From a checkpoint of a small transformer trained on Wikipedia.
Size: 8 layers, width 256, 6 heads of 64 (1 for keys and values), MLP 896 ReLU, vocabulary 8192, 7.61M parameters.
Architecture: LayerNorm before each block, no biases in attention or MLP.
MLP neurons of a small language model. Each row is named by its layer, matrix (down: output weights) and neuron, and shows model dimensions 0-127. Each number is 128 + 32 x the weight over its row's rms, rounded and kept within 0 to 255. Numbers have three digits each.
A block is one neuron, or neurons of one layer that tend to fire together. After each block is what it responds to, as a language model described it from the Wikipedia text at the highest values.

L4.down653:119076136184154077115127099069091195141160077150126082130149090102120124151138124114122134152102109119143110132144057119075118108130078107153110168127129154148148123150130113089122116134109044117082123040127108140161121142070212091127124106135120116163134091110125088173133183150124090124125154147129166114097088127150096110086132124157108128088157123144130164131057101177149150156164
Description: Pre-noun modifier position. Tokens that complete a determiner or modifier before an upcoming noun, such as the oldest, the outgoing, a number of, the third highest.

L4.down143:092128141102146073126080091139070187100204116161095093114124128119117185126144122172129112146141136113147074172153139129126137090045165127081138092156135114168105105125126123094164156132109128138103154135114161133141135143106114133130121061171126138115084100128150094187123143174130107148048189117149109132120198078153168174188147125118131148066166116121117166099128112105065199128140
Description: Subject pronouns before verbs. Subject pronouns and relative pronouns (it, he, she, who, which) that open a clause after a period or comma, in encyclopedic text where a verb like was follows.

L2.down82:073077135213134043180137147104137120071161147199145163113177155160109153156134106061130123154159074141148140095153180119095193173105122131090090092111170110067119050131142157119104180192159148133126125112130112135120118175086165070122147133094084177168084128073117155137133101137173087140138121106155107109117121131129182139141128139153141153153111159137183202104114132098141107145142
L2.down405:139163094174146139100136100112158106128126142034078085158187093086118132165129145084106120062165090102147148165099132117125128170113146145140113114103178154168094066087088120067171110128160126159136097139191106164115109128092160123151126159082103069187093131128135123128121129143046133088120174155124092070124167107149128181130174153158127094085155129136147127076073112139150140108123
L2.down417:141165111123144068122146133103086073099156114156125102140142103174139142081175119113165139089114170130121094132162134100135177135064155112107058126130151138146116132168152108140172169154115110073166147132172111180162119145140109132116136135166167148207092120063165149101132061182088148128141173115147164143146124123116108098142046129198118113098142170126101174136141163088200176106119
L2.down521:074117125124104091132114144092091098069117138198107140127102094162168110109157145118133086123111144104109078136121129182105142108075171163099065132091124141104100093133146147131120095073175133094133116084153148182175110137132070106141153142155115134186174046073126114120100153132145155117130161076135126070147114130129169121061073138146123136152130117167127173147170149089171161148134
L2.down543:107159100126080139121090118094123134163161187139150102162127151136150120174172145114078154114160122126117086134138107134104160166144136094133153069106110088165137188130190145130157161169074134123161125130146095127149107143121151122118130136143151164126097071138121092121124132122118166206114186111141105122157154027094094128070147100108078130202183157124113127137148127157157136104125
L2.down778:171130063122162130110168124203108122157127102169074084099082147193122148154143155100079111150130108097084132176149125116137174096147143189170138104134149076084160130150179112149096158130145114154108151157146129179082121113094091099087114117137120141186141133169201160132123094127141187125114078080126157113114094140135106178136104093105119130102103081152065089128192081188111151126119
L2.down790:100148098146116122078102139140183095129094082112102179142123139073099088098085077127169164155164114105113188204071128125107063104170143154134112096106134133079074123127070127067135140160108154075144179181109076182183108187129091115163124145078096141191182152160194118106095092170077133128135106154143156107130132104121168139131157117126091172119153131104158104083166143106094095081108
L2.down807:177125141159145142148104129151123138095146176134072072078149141133139076147090171161132123140129122144102105095117132130136155101114123098162123129101108182153119131154093107082118073125086100107074108115120113158143116119152126066120117090139120100125157115147157123137123183101099128110112096219172127124117136084128178134096177176179151148076096077130105147158071164161112114127111
Description: Verb word-ending pieces. Closing or middle pieces of words split into several tokens, mostly verbs in narrative prose: suff-er-ing, condem-ning, bann-ed, urg-ed, sudden-ly.

L2.down10:124208123130160131123171084099123107181178092117126140129139149120124090162140121153118159137087137175177130081119156074085085129087086116179187123117169130196132122187102137155180106116098164103143134128104156116185105116080168133068101038152097143127123062108073098139153117103140125189117148160126184085127132120101119098093125067128135186129163137108126121124097165136150146167155
L2.down101:089146135150144116125195113060189116152094097154156137170148146107104131104174176109105195114147122102111107179120097150159152087066163113157126066171093117123111137089069127133145145116139137102121121175136126178112142070081101139119222090100136178109119115109150058157124087124077082104189131107112174140136114126080140109156106186156099104101158103199084141069130163103131166141120
L2.down233:170134076172133161200150084126156208181138129142134150154129105162105153149105119112130083128099129159093148073168121121144128111121074120150086143138160144145123070151131033116147183123129096101056145123116124126119126122074158117152117139087090143129153078092120107056107110132125072083129088130162138095109178078154126123058171084076158124117135131139108126132126109069132157080147
L2.down387:175112137165114167079125141154102060135131093167111132093061178179115127153098185164100040137131112180200102152135115131143110184110074126150142102131063090165118112104116100150103073111124098143099128117104146041156125146068188148141102078135119140106118132167107133146120177175139073134134088096109141119112112082108184190117122116095149117144154178107132157144081140149135145165161
L2.down574:159055107120129131128165136114113166156170103148122077108064088152148153153150120094130092101123097096135103133124124109138189151133167140101119182092091083157148151132137070107093117106133147127135115167162114155116187128135102085102124160102089087127131184142133122131126131134162128107081177092163092131058176123122123137141103061111141098167112103096203106146101101175105072129124
L2.down581:136132091127174103141162086090074126157091096118147103087072123133096140109116132126128185163104128152129166172122086115150049119169171139122119108143133121180117166086132181090104092086090145149104083137125150174169120071106128105198171183163088129108085155207103095140199114097129127118144084151130125142110150106129154111163099080151193169100111105119185093082160118138129171098145
L2.down732:108138109133183161161168179076119120184121090107119082153103111127149113126100153114055099139105145077152123139144080136159173073172139154137126138108081127117179087102093098134139134115121113131147150172149100099090061154116121154076084158147137102142132139169100129147148203140116084143095086158145150112139086090174153108159106076114151160130155135250150139127045160175118134120124
L2.down838:139131108090152112070134075129124153146091134030132128093118088095122097138118170099081123132124154155132144166098132064150078130099179100102159126116114111073132143118125068102150134089110106115089139131169137154117127114110113150171110139126102139185193147124105097107191067115131116102160110130109169112155131145103159110169108119157166138131184172158155145108127114148170090164151
Description: Indefinite article "a". The indefinite article a or an right after a verb or preposition, starting a noun phrase, e.g. has a blade, with a photo, took an active part.

L5.down13:100111179124140171067116169102131130100107193095142137138169161141129098158144148118075149122172091121076120132110150120133178189117160111130137150123134052131124050167109115173142166167143118134109090155079066216116125150147151124113102060155159121128083119152104151160142143111201060107250158111082104126136088144142118112184101112161095098124107085085125130145138139103104140118125
L5.down18:133212134145170096121137122109138138122129209121148103101102134152143121152112061120112100115124166092136141110130111088093130083139155096203180154142137097097143158155161098109173184181123129072123154119118116112164142094096079144070108083134078119123096046154142134138148216118137123112120173102121118115071122124093140130126131129217117127091132125151147109138116138192106127141149
L5.down90:182143113145093149080101172093139087133054099105089184112126165117149154153148134137164140167122129101187150084149111121141182159114134111132121144163109130132145125155149118083053107100156191107203127171199131112115099160173096124134130090090187083162114101096182126130085119076152083126100159156118121125197089176155163081120155139113126185132126164120099152089125091135157067108079
L5.down200:111108155161114120062105124098131125144069123110153085122113116127140147121145147132159194160121139104110164130182089151125088162117153115095128121120092161107147123108119078128126160153145098089079091076122096198114133157108109153135108161150066072160183164119115132177148186085140175106123121150088106134151108092107105135141154121152143099153125182166180114112101087106109119102169
L5.down211:138090116202161136110174126078101140201110138091137096137129121192095148145106117062141136109113154132083177153114191162114132113119131169079143197156127122146180111106129114096106189117081115095167134141143194113099138155114111069135108135124101116090165146127124080172161221178193137111064156115078077118168089133164147143152098085113100169121131157129154127150181098136141084112127
L5.down301:122110125097128107117087158153143074090112113067105109137087159137142069096134135109206163132120146089144134140152101119092145125095086106139120161161123146117160074142149147099151087152130122198081107074086099153136219045138142142131103177057155171140135114139089132131112151130106145171160089132129106139122142145046083115117116105182176188103113166172139116065191089086122138177144
L5.down674:126147117111176140130101122127137133116147159084161147163144154092132153113158128166164163124119106080083104095126160114090054139163118137095091119166128145155129116138164103179191151115165079139097130107136108104113143145115098092124109091069170130105120120116175073102150127124108126139000130118122096119134133194122105110139140136142091067099119117106135109135153135151139086095167
L5.down677:120143118081189131122111101132057095116095163113127141122168226147111155107086130109155148127135090092168115097139159101085091094171091174110131127069122147145116161160177166141136097062116182128184145130093156122159053148141129137116116117138096096201152093114118164147103128132116109146053114134154130148133173110153134151116132157114138158188102125152131121148154141102106169119082
Description: Article and copula "be". The article "a" and forms of "be" (was, be, were, is), strongest right after an opening quote mark, as in "a tale of", "I was trying".

L4.down731:080112147144108171118163121106150105093119152159192121176105152095077130149134104062146169123123129171111126155131158167177112125107069102117115151133112151023089151124147124114057133160174168113109129118109133116117105093110141141137173135088117130232099079100081101139099055145188162149106059067125087088160129130138142136038159172130137148104142135154171149111083185092110135115121
Description: Inside creative-work titles. Tokens within the names of songs, albums, films and shows, often past the first word, such as No Future, Darker Days, I Heart Huckabees.

L5.down72:110102161102099110123085134063144090073133147098185144120122110139126057149129123190148107172135097103130109140135090116174163116110095131141175101134092077079110140102137088088152125172116139107198134048155133115167088141152208094094113137111111167150161124129128050095090124179118105138052116137081104130156158180103137103142149136173135181117126146083113125077155086135144149131099
L5.down179:150150168142129097108154076148109161169149069107145137152105118079128126176035161142138102131123151122161114075082169106057025104159156136145114073109075064141165135142123115133172088144154122151090135042154134140097148141205100099149131112118113096097138123156141084160164086154152122170024111155151152112114128144140173180114079173106159101158108105128145187141150153189102112138098
L5.down317:211162159104153115091081112136138147112170095082099150161137132187162190098158123165107125129174132148139110144125144134199194160131173149169139068114115189070145167109143172140066187136082188172133119101047182157073151104159094124104111167150104106111117116131133147130120129109116120131056157125083074147082136070161132117111092082150161154168083123099106144068119159112100134086124
L5.down331:200111128150149113076151040077125155174133140131142130159128140133077136134194175127079075131153205132152144122098089093100019184169126104142175124094127130148191134199137149161135098151156201151132108129129118138141073130076145181163133126101134146112114154112121151189105149158107162140078075088066152112108121119126135116083130109144137111127128093148101142171087183129090116115166
L5.down346:155158101148112120142107114141034154082122126156087129135111118150161109141176076069147105093163166139170123133097157146124197183095120210168094131117122084106157129195164144130072091122092144104118131182112128137183139090118132136111183123103133146192142128098129141099144048167139124135196172101171095103139160064160107162098112167152085139087140059139109162109084136113103079182056
L5.down647:145162117123162151116208090143094127131078187087128117123143157102185129111089133126120136231132123130128148090100104110110111175121077131129164087114162128112155100117161118165094126123089142072141086166124146157121146147131097173107081150117096175090150131111051102127096120155148085130112098116108170144211153108119107111075128103192124130147131093082152099142163116154149063125172
L5.down689:140111096073094147174153151182102065092154087100157073134136081105157150195115118089135113145087110142142136189056138148107121087058118135110142105161101168143119127052085143082101140114191146104128160139149120139116147131180077156164124123188121147105138186096122110116122090144158127150207156154141175072107089076130178137088136171128129154134135142120155087072118145154107084174100
L5.down815:172117124102115089091138176135161087140128097151100163077155091124091183111147113103079147136124161131101090135179093183141186113142134106127137120091134138070137156101157032114160135187164146089081123130104112114139128107173122138122148200114013165131129071131105152146139115154110130113135154152127075154109119105144124105110169113124171099155107147164089120166120090141080086138056
Description: Word-completion fragments. Mid-word subword pieces that complete a word (tri-gger, necess-ari-ly, postsynap-tic, heavi-er), plus second nouns of compounds (occupational safety) and year digits.

L4.down51:123098154139115149158100107147116078099136111129126054126183118068093137175146136079090168154158151113133202138135101109140158135134079100188118092112229120122125096090161127054137162124142098105125141081172136208150170148085091145095178133090150165124091117137163153132101086136134127126085173103139093153138114154174156166173146128143206161136092100145066152121157127073104058102134
Description: Wiki markup and word fragments. Opening == of section headings after a blank line (==Biography, ==Career) and | cells in wiki tables, plus mid-word fragments like Tempe-r-ature and Cor-r-ections.

L5.down42:119129169152140129152037192163101193154108150148112091114125175099098174101090130127105116129130120065183127118179076129121024133114097098110096150136089109123099157165134076138114142124117123142141153108137093130114158164117183150100181112130111096129112080133157107129184183072111125103038150158155078158132115111148107169121180137106148112181171115113138133146142082094121189035144
L5.down57:128091190178149161156122180147120125139168132135033140089104101148112117101127152118103105114087130115187128170139189100163128122145151114093074160111092159149130184101126112161178100122150123151087173125144106151095139135123203132109128147118167158158207082082137114099158194124100108163055137080112115139133108162142136172129079108129159106095169147129119026138080096115110110124183
L5.down59:121115161146101115137145068160076081222126154172175110120140128180126114192160083110168109110103156074152090064150136108080177151137104091128140141128078053086129139087136131124143111125146128100150104028123122124129163141092153119083090060125124115128137092136186150135081170106129101118049129136130080157148136143189115140151122106080142151119083093202110158099076132151125112123135
L5.down536:101108129146064114153114167122132089168087181121075080071114113098118101188124148177098103169105114107083166062139068090136130136164081114063113124108104156158137116062175133173091160107142145073131139077211113074106139141136122107115136123177080136097113106171139181120165140132125128135019131138141130136214130089108168067133133132133153121057098210139131188163139109115122213087158
L5.down545:134118131086149133116080101120182115148147123108129105142114115140151126111169132167089082116154140150135080175104067173141119150137116139153119161164107114070095116122101118185173121133106163148095140132138073113083125110123088138150069088150134099097143144195151170177158225092087083097028119082171129105075114130131103181164137112103142119122140148122157098113113103109141142133110
L5.down728:133135153090087144119069134121130124082136153152167128131144133106102129144134139138083113152154111111104142123156102197113151130140097129080132105176123120099136090142123154130117098118101133170203127144127187102117092182165114155130147107217148149135148138140185169151130193123102132184000202128114174076131202152136105136105180100158158064155139200127121088156135113050082173093151
L5.down798:152146134090182133113127131118158136104164188107104168156107157115130174123116210196139095113116097078128161133075100106157102104139100143124145102164102099120106103128095130094118084167161157143171183100091113127089177089107169134112090110135132077116162126124097108183072168081154117144101101151161134093131124137110139108109142093170152140110132125043139089098151123135087170077087
L5.down888:173155131140147096151131148120143172093110097131126120170168157079087118146146101154176090064131102125134148164082116137106170098125099076126160111180058150053132083102110067177184077093118131062085186057072177041143085124174167114105133127074053108121123128123130170169147138076128165122161118117105172134142131132136111118138157154109157199062133096159145127122149111144111107158146
Description: Attributive adjective position. Adjectives or participles placed between a determiner and its noun, often word-final pieces, e.g. a reduced rent, an increased risk, Cochabamba-based club.

L5.down140:108114144093103157114132150141130213128174081087164133111121107161152148151148085122103186158093123136105122076146118146147217121096139067176128107110074117063186152118116184124105150171080116098059159103144131142157108118133166030135175184107121154090162164094217098095134191169073155142063158110074162136130053144132155141129111075074088115110159129180144085104151116129093172170160
L5.down291:180121130172124111146096126094133115116115189143135093168141060254166092135147177112097094135147135073130171158076142154143048112107093096140143123136167136117175162154145079123120140121126152108159081122112122147067130086178108092111124066111126116122144140151129157139115158172186157131114141137119120103165188153158133132141104161124160150156118164114166122091114131060131160113133
L5.down382:137135100115124075089136138124130152119128170173203091098166125176121123138051152110089133142122177096121144091131102132101073137131103118147166083124091120143122125088167102072107077166136080085151131202139101105072177144077141156156163162144090148151083218148152118104093176153213154146038170107154133114108153184107169114095129095122139130130139017065141173177133202122125114120145
L5.down395:191130171173129186126084193078133099126132136138143136101134126150130124078112089120104130114177118145200132108105130115128051116104150145161117130134150152091142199144109128213064138089084143076175041153156138175161137142132100197083115071106110112119090169211140060099131104130044167038152136147132124104181169123116103170114090127116113152094157132146101100107054123096120099134158
L5.down509:109098149151095173116155148167102172121118158110141092091110141080240120084127180114109133161172135089130090138144110107140050103176125103138132215116104132157126081131108088117103104147145154094142175158142079159115166116141132131131143097148048119151100105154145159158092188149151148161095144153172129137139134153121119176159113135145168169151080030125161123134120134105149092061107
L5.down518:136132167108138212152113083199078137152141199152153125122150134109121087158071094120175100125108159121125127096089113097104175160124085098148099070138171171132046124143110140171105126139129101112136072145152077124154128148074073103166129120111116122140087103111113106136124126147155113188156162116138161186113109145071088138086178143133161117122167151145146192151057146142100165142139
L5.down626:198180156082087134190065154080124136173137138122076105130074076122126091162166101110184185139124155116102163087124092116100076147171112132140135136069201149147101114153107141156123122159131117179136100124111146118075132141133148098152151071133169062099134149135127134138169114047125085079204182119126065109149110105177132115153121135122114171127113154175101159121035110100121105089144
L5.down804:153110127164076102110102106125108127137162104130143143083037160128138083140121094145115087120081120116176141105107117126117013191098146136146129118094178189137149156128169135172109145189128106111121097163100123153156113120161150126113111086170122107158104216082107141076097141144117125131106128131147155074134132129156162124126207150155060179136109179131083139093131111159074153147111
Description: Structured-data cell ends. Closing token of a field in tables and markup, such as a % after a number in a table cell, == opening a section heading, or ) and dashes before a | separator.

L2.down18:131116133111125172120125134149125080156112112086113128091114110170095194065143093146073170100074080156086117117149121164147049151097099119182180113104102177197169156118139087134133128136087104149135192170121122113104036183155092117119098054147128147124127166122159149121147101164161126144147128100087094119175151144104087157111103102107152091156136177105074136071155158142197139101098
L2.down68:190136145145152073147156127120137125115104021103117161089096100124163118162108105143136165123130149149180178135127153098200111129147118141085135067114061125176125101120138140149167099125105140138094146075163148069140127119145174102119137136167117149078111124117152088127126069137127063122015105125160161118188134077177093104115084156112081150135125103132085149096097088114146152072118
L2.down225:124135146109164100126108148176091116123151184130102081161128122164144113090104108109121181133135156153098205107159152132136103151155138136135104107160133077130106133118178102204121113154128100165101107119154194037154183121104162111138204105068146182140070132084154105121055122104135169093183140121182119119087101083171124131140128176146144065194161144122130179082177173117090166144129
L2.down282:133156116093150143139095083077143119186165086117154108106128111109139167139134129118138187141105141123125126154139113147139081127187148148132108053148068092178155131081138149152151126138127211076097131117153141097106094119167135140114140187149139203125125140129172070117126118098110129143174110113135106097125113078168133078130127093123113158142104085127123123097143196156182099140146
L2.down299:143127110160133124133132178082121160139166028129115151127090194092072102103102132160123092121079110169181145170114128111127182082129095109144095138108102136105101096106103146079068164103184165152174183171120112114147084151129151120111159099141110132088088114092162102161136106164091101139120131082096118134135188114153161107150135100144101148134108113164146098061118173141082121140102
L2.down446:068123113105152137168151078116156149153125178083169115108128063145119140125154108164142136110149113094085167074094149039173119141120120113147138106127150118144116123099137108129154120104181126199148112168116121139131123129115130133143186152128072117099104120139141118106100135209129113089137110162096142178086113162203120149158127098099087059137163111214177098141197147136094068139183
L2.down564:141116095171116093108090120148107117114086098112103131121136115128148075077102135173129182107208157129093151150135080060151128129093141176104111180102112174142110110119085113195190153172078095110158126177144128113151107169133173102089147130106144124109107121149173068122139125140125122074197132114128150146153150184105101063159124106147152080107120097098112068127175111087155149145126
L2.down758:105175150114093044091144238134107179120103124140099179140115128125131115129078116113114134107162142137087118157130119156092111154121176105121160204125108115126084078090138120113140114147146123159164158082112136145112144171170160181129165154092147179119122191118134115080116194085107056100153132118120138124159127074138172170176128117155069139111165126186128151108159136112101149092120
Description: Section heading close. Closing equals-sign markup (==, ===) that ends a Wikipedia section heading, e.g. after Career statistics, Reception, Early life; weakly some ordinary punctuation.

L4.down254:143175116162156158144102126148155069159089191094100104120158199101184111136136111122119090125122138114098062140126147173143110121195132128179054097100150106129130107150103162171106208070078152130121121172109140171156164167090116064139124099148165142140124115080137132142098179129098127121155129104118122118102154143123131130159156130074110129163124077153161151136184148064163110146143
Description: Copulas and degree words. Fires on the word that links a subject to its predicate or passive verb: be-forms (was, is, being, were), and comparative/superlative intensifiers (more, most, increasingly, so) before adjectives.

L5.down82:154078129148174085173089100110108182096105114136104086133172043177115134110115137091150079102114129149147117177172100069103187107128168114143069150091110051172138075141137185107150149080134092139124153152123141112137133112183120137128136053081131122158124110126114138178135070139115149142058091140154089163159122207136132104131123132117075087097172127095122131123079192167197132145112
L5.down276:153094118110126136101117159115073144189119133152090194088157120143138218126083078131154170121104124088146144113139087149184079144139130138139140146156112100102119147089125136125091204106121104172159103149168124152158128173101146156139132126173166113059111067137121138157147129139118146135111157158100145168123177125098129113141163102132153173124117190086100121138087115130098117074139
L5.down341:143062077156193209096103121047146114151087092085147152175092150123092082095124080219156099139120157114133143168134140082132101123194141116135116156138134169129151086113123116131141107138093128141125126080167097123114164121095113175163112165172146132081172144161134157178078142124125126139070099171127116117151075193150126156108110059093173108152151182063092126128108176104207095160144
L5.down360:111099158090164078122125072119127085114122114070114148114163072099122069145149113136085113098118133165112124124120078170178148177103086048116097112128182095145161109137135170102104150066152118132158089080128142109070136132220146092090098129156122157069147149156153089140137216109127166126082159143125121109178119150122109094180140204141122137073125115179092097132141118071138174098124
L5.down451:070198090142103098122173135110155182121118201096099094127138143104117185092160129130191138117101104130132081124089109074171118156163135118146075124161162141093120098142122142154135045072155154137187114150157126063126098124140078125149162122143159122068137085110074189106084102168139070082066156123098145153176139139148127153117151115124183191121093212136103150101117139106107142093108
L5.down579:157149076128154109146122183129144109155109105057123153123130173123137145136077108120157149146189118128139147164094127120086163079118108160127122129158199153160096056123117120116118089085088136158130099077132146066101128186095180128121123133119121182104118117133159156123141045143173145179114092118131132137138185164166143161150154090190128165151087156067065113148100061111130149159228
L5.down700:083159141111133139166078139091073163105061085122185107173115117113108115139171121135186134215120141053102084153133146185133111160058091113117145162109097156106110144152114165070116153112131155193072123076163134126152149121131049132181143139138140186068160081146133152158171161085162131149085118111152105133245137110093129153104155141126146116113081102136087059130154129154146155093186
L5.down764:102063172087095160150179093111158146098143112116084107099124142152124139169129089107127094077108173089112119154133126155120153131104084092125155121163182095094099126128143152087185176079127120101161154150129120107087126112166075127059119136152123146173136116134150114115108197101125165131251173141206105160135135151079114100124187106124115105137123088130084095154170086063093094140132
Description: Biography subject before verb. Last token of a sentence's subject, just before its main verb in biographical articles: pronouns he, she, who, "also", or a name's final piece (Marz, Cohen).

L2.down13:108094157105126152115174153095092055171111091107154137062162100129169132143137158105100094156082206097157121165109185161124171165094175066138117132140124110136140154102143145102139139141095124137143109097118164185145200118100121133117112102185145146065144147177068135077121129143103122130125106146157064125157164182150110177153076112167174087110093140202106102120104156141095154140105
L2.down50:133114173141156121060145131123131143152072167130161079157154115121165113170109172130107139107125141092094096103097195135151086127111172132155135100154112134164160113149132098107121174102148114105161076150074132100119129145145112147109145183082145101120143130131132061096191090189154070175048114140130122156189171137161095132146088140098148122135200184156093134062130127159153123093117
L2.down149:122113178072087150192141110167085155223136130091145134069129167107129093178161110126166118088054158159117085140207121145199088118141146102142084143137152142062138070153115085185087197111035107182129132102097180146131128109118095082150109086084184123110133109169123105148127108123067110083053160106162143121204096119107188149111110067113151087144120080087100124165164124134110134135115
L2.down267:178099118157137151138166171123083073125185188127115134175142146150129126104080153156129095118103136105102168148147118151168168118163154106141104142124134100146151183132134192025145132138115071157178114093120098117143177111178108175121168099152126141120119112133138174173173133160070109082142072091050149054119109184121161083092116179111164153167166170133082165104089129108116172146108
L2.down269:100149100116195134085096104106103126108116152135131120109155153109123109154206140132052158093134115095172129167074120155204141130202118152140123080149193158123091122162132113114090134176133138129114100086134137166154125119166098166187119118139241124172119132163135151074128162113170130130184143113076099092131059130140089132151167110176165130164062156140100078063151163115156167121121
L2.down456:127156166099150127136160083110023164139107055168100125098147151184149173159144124187120064110109120157065102147130092092085177131104133078137153152095156113164144135150138172116107111176120154130101145136138065168130108099118147068187153177132138108138106101145073085154066126110127147164075113136156148086159103066150155068102162126140095083122146115091166162132137128103137130144090
L2.down768:079173135081127152088134077112072135084132125144105134161110114066124143063133209203186076128147152139097077169174106145115138160081204133110063105178146148125122125163139173091110112111153093164077147108132144116075130122100127141151140143129138109120167144117099083174105141123098096144100150115071118112169097076126108181127115119129143141165091133090092132150068113137129184157114
L2.down879:100127121106110195132117184123157079174100148155174171187104077125132116117092129178144128159129124138108085126133076135114113119125149119137144069124127143141072165140098162104174133164124166134120165206115137124138101134153081192067122155147136132132115107159219128185117151081135100124095147144078116077126139121142114151131145186134115128153233102114063081141143082143158180131118
Description: Clause-opening subject/infinitive marker. Words that open a new verb phrase: infinitive "to" after trying, managed, unlikely; sentence-initial "It/He/She"; relative "who/that/which".

L2.down39:110114197140167143117164156122108172125161115170102061108114155085139100173082125071137174144142120117152137141087093106176105089096089116187087125107149142146108131117140158155084094190183129072160118096080126133133161155122129116141136085124119208067099095172187132129121151097084131221141136120119124117105130110142124107137124126139137088079178123132212172130056106119159200162122
L2.down45:067094133172151054138127136068108154112169166119177137135081100128114135135136151089123107174148133160142101144140129133114196132121143108130097141119088143084143156125130135101176109153161132137127153028112107190168129166132146123151100149151133108126155117070106068168133156119153141093056180069135164125041121135125155131137151124147112168179154160128131168144137139048090111129072
L2.down334:150155128169153145183071149104122136133129144139147155150077109129101079144127166148107152128129082095144143127121062150077139088153116176187109164089123124170121123117076149190182144119170125084129096080144157109082059143093114179146134083145092129121071138088182112161157138114089112161127076097094164051064147115133128130120143153131151150094188139140161154122158115084135121157191
L2.down402:148118081115138122106099130110081129137105122173081158179147108107173138096108155146136134184181105159155129118164098119143104143144099107151133113123103203149107125063110080141099110159135122161117132123153150116122108125135074126089109078169111193227133130147128155175158135178094060148090183121137156070137182104147076071160149082143113158077145168150109089174176070093175132074167
L2.down468:152106150098089095141115094159097163112139125131124149126127070135132113144163131136155114085120107126170135094119100109104137110093121154134149165122137130161110128070185102085063163093209160080078113066116152090112146132164124113128080056074169130179138119159129119120050093197119125155097143104118122143095105111182112163165150169121070249071142116184141133097123157116122131161163
L2.down522:095117107089139131132121096155171141108103148135135181137175066171120124165181143155162226077118093088082140108135134118090105076119088172158125110119165076125113145088124146111179087106159157137119146098146134085126133117114152157121117217132163087126151164074116099167095154120151095118110136114046175137152151145089135128161067141149133100186090161090095143096091172158132121100065
L2.down605:167117143065173119108108117214042092079148171120169056110176129136155108133161124127159097141142166133152082070123105108172097144123169107191191151143082147091113153115178158113133059128113116101116139162173117080213111139101135103119125191116123109129149170100139082122179151171096180103066133122098106063132126159134144077094111126170148131132096095136111125166109130154116117110088
L2.down872:072122128114120131147137121132065172139152137077147113207166137136195099178114077096176108154127121174203116121103151084127106149131136141120203161133145097093121102111136118095078130110158125068138138108189171126174110099171139119132162129115129174112112118154129174152093116133122083141080124146177188140101130136148160064102124125087144125164144119061137145133107113156133115125134
Description: Adjective-forming suffix pieces. Word-final suffix pieces that turn a stem into an adjective before a noun, such as -al (eventual, mutual, mental), -ic, -an, or a compound hyphen (full-length).